{"num_key_value_heads": 1, "hidden_act": "relu", "norm_place": "pre", "positions": "rope", "rope_theta": 10000.0, "attn_scale": 0.125, "learning_rate": 0.00906, "schedule": "cos", "train_tokens": 208800000, "max_steps": 13376, "dataset": "wikipedia_en"}
MLP neurons of a small language model. Each row is named by its layer, matrix (up: input weights) and neuron, and shows model dimensions 0-159. Each number is 500 + 25 x the weight over its row's rms, rounded and kept within 0 to 999. Numbers have three digits each.
Before each neuron's rows, "fires in" lists the words (lower case) most often at its 100 highest values on Wikipedia text that the model never trained on; "fires after" lists the tokens most often just before its 100 highest values on Wikipedia text that the model never trained on. A number after a token or word is its count.

fires in: "the" 97
fires after: ". " 22, "to " 11, "\"" 9, "In " 7, "as " 7, "\n\n" 7
L2.up633:523501540515540536503483521501477494490516498480477524499504532545523487508507467465505529493447496515506535515497481496496530548498464509534477441506509531516499508529501529497490506462523494481495453456539459456464522525479509485525458464481495509508500518469498556535478505521500487509486481491504506488509486496486492515505477510515538546513504470540513508481548490502463539461556531503507511522512457546494516539510482513533525497511516507460491498445459478500551504475477507

fires in: "and" 65, "he" 16, "but" 10, "to" 6
fires after: ", " 51, ". " 10, "; " 6
L4.up488:503497478528499508483464477498492494556471497470458498483513511522481563532499500502537475501463470469472546492507495513457488467485533461476503526504462523491488505507528494492501492487533501452548511487512514470496490524496518509505491513498437445546493514555472459498494485541515501480516512490559516546510505488476454495501510517462529460493492488484521503557498518495504500454527487473527507507556431514498529482502527488528484508491482490483506488487505511488537517520521482

fires in: "he" 47, "song" 8, "who" 7, "there" 6, "village" 4, "nearby" 4
fires after: ", " 24, "the " 17, "that " 15
L4.up485:490504481510518516480522483478468463505516563523471518495448503522472507467498498503487519472489469485525523481533520482529458450518508470478486496492493478503477448460493509521525522465501519481511506547489486485500518489491466513491475486530493468518502483567486469469536478500484584481541436452488509525524496462501507506490506473480492452482483509508510530496506490489530444475507485497484514488496498523500528521481509528507522473439509513456498529499465517484473481511516476

fires in: "main" 23, "final" 11, "original" 10, "new" 10, "local" 8, "total" 5
fires after: "the " 31, "The " 9, "a " 6, "two " 4, "-" 4, "its " 4
L2.up301:565483518518511495491483552485451497531486524504494502454469488492522499473513477521531540519498469509463539470482486499507469495478508525528520426488509466523565488497532507533505504524514464468518501515488431466490506487451509473504524494484515468543495509492487516469499510514474523516489500518535486512495521518463507482478495454506534540489557515536501483500512528505454526478473480513521510495473489515477486464469549475461490537475473521492510496499495507526495496503519470

fires in: "which" 85, "this" 6, "they" 6
fires after: ", " 44, ". " 11, "), " 7
L2.up381:487484532498468516492483488501497540460517487510501541499540496506444508511520513488514485536495473528512472534494483504467469494424470549468540472503506500508484501510539534502506487517495509523553527478512491508536539509542457454521504462533510480534481559490495482482461519518524513550508499526507456490500503473461492499539524505491497527463456460505522471510504487464487492496538456538501481480507492507512502509502498499535514492488498550506528459502496543504487531532513520

fires in: "he" 61, "it" 16, "but" 7, "then" 5
fires after: ". " 32, ", " 18, "when " 7, "but " 5, "and " 4
L8.up618:517507520484498487454476511528492499542486484462469471483463480515518500443528532486529565489455492492499479468496459521490472501462488515472502478449516551509508540511523492500505520490512487478494519530486498484471505446479520457553499504530526466548523505505471515502507486460504524507522510513522488510504534521486470459512485476469448511513507479501516489500487505526512506494567502455435501450511511505496516478491491502469546496496517530493519507487529453480519494500510462

fires in: "de" 40, "des" 6, "du" 6, "der" 5, "den" 4
fires after: "d" 22, "D" 10, "ind" 10, "a " 7, "t " 7, "an " 4
L4.up496:523548515462519490528566446490518530491487476503494498487475518518504487471510496525470482482520482499468460535566468492478522520506498501513492490501482529495487492530461499503503554500461476488512517548467544488489501528523538523477468535483495470481491482536525489490487515527492484538508475517511490511505489497534487489490478493486463456535499505493484498519462517484494504447543521529512487457517505544554548496430500509519514515487470496520502514550526519485498470517497534

fires in: "the" 26, "a" 15, "age" 8, "average" 6, "years" 6, "stage" 5
fires after: "in " 22, "the " 15, "on " 9, "aver" 6
L2.up509:485505505488514526495542467499448461507497491500467505507487469538482491508475449471519538521518527483495536512513529468504527527498504548482531508514472488485465469510509497521505498513499507439472534462526492500514513477488520499499487497522500523533506570530484523467511458563512535515460506520452479481491503492499474474506507509512472501511494501525506556464481504545510454532510482518519449490522481474482491520516501526482470498483468504464540516537441494491515466508537480

fires in: "he" 83, "who" 7, "she" 4
fires after: ", " 37, ". " 24, "\n\n" 12, "where " 5
L2.up37:499533524477519498538529443494512495516489514525472509478518514508478473471530500553489483515501476525498518512538466487461482526510503535503538457469508519507516543475531499513510515498505454465505520545480485514488498480581478501532515480517502514488472507514488474543510485508529505566490520478525518525514533532528515523493493482474506506512474470495460569478471467454478475510502514499506542524515487502427492470503500502504496480519502512487493506471510492532460487465541518

fires in: "but" 40, "which" 10, "a" 8, "that" 6, "it" 4
fires after: ", " 52, "Ch" 5, "ch" 4
L7.up105:502475513526515509490491535458521551511496512504453501475526509513526490472506468490506500509460473504478487431512500523512461467463541543501509576530532483511545522493450508496516511487514503526497520509528506501471529477495507497500484498528490463483482525530470473501443514501556470507508536504496506514478528544474505518483478485447486515511457503463518534511502495479505518508495518505497505514526540481536509477480470516506514483483527499452492500496530545486471454494477438

fires in: "which" 53, "there" 33, "i" 4, "this" 4
fires after: ", " 49, ". " 6, "\"" 5, "\n\n" 5, "), " 5
L2.up740:518515491505513514467536510526465489508528513523474506497480491508495488525506482542512518530492507459497496530513554525521470509490503555468540514520496516494496481511450513482520501452517513500499468495492462524501548496467510457456505487553519485473469541509527520529439516510515537509514486457510467501462519481476479464492480503502526531492472530510473504460482444507499466486505535499509492500486513516531482496503499523518494500546450495523486434519479534457515499562486496

fires in: "these" 24, "following" 14, "two" 12, "they" 8, "their" 5
fires after: "the " 31, "of " 14, "The " 11, ". " 9
L2.up732:503457498494527532504515510467491469468441537496492502496525495495449491487479520470488504502545493488466493522532505524521473499451503527489496458475453473530518511529546508505472509515531491472526481515516503498513478511516474495514496479517515524536469533495468525511485465495540493523544483500522468542531464518475531497499515524505512535499472511438476485498535541539419509505497503495482484459485529496506477478486491482532512514507494510500562538499481537516480461471469501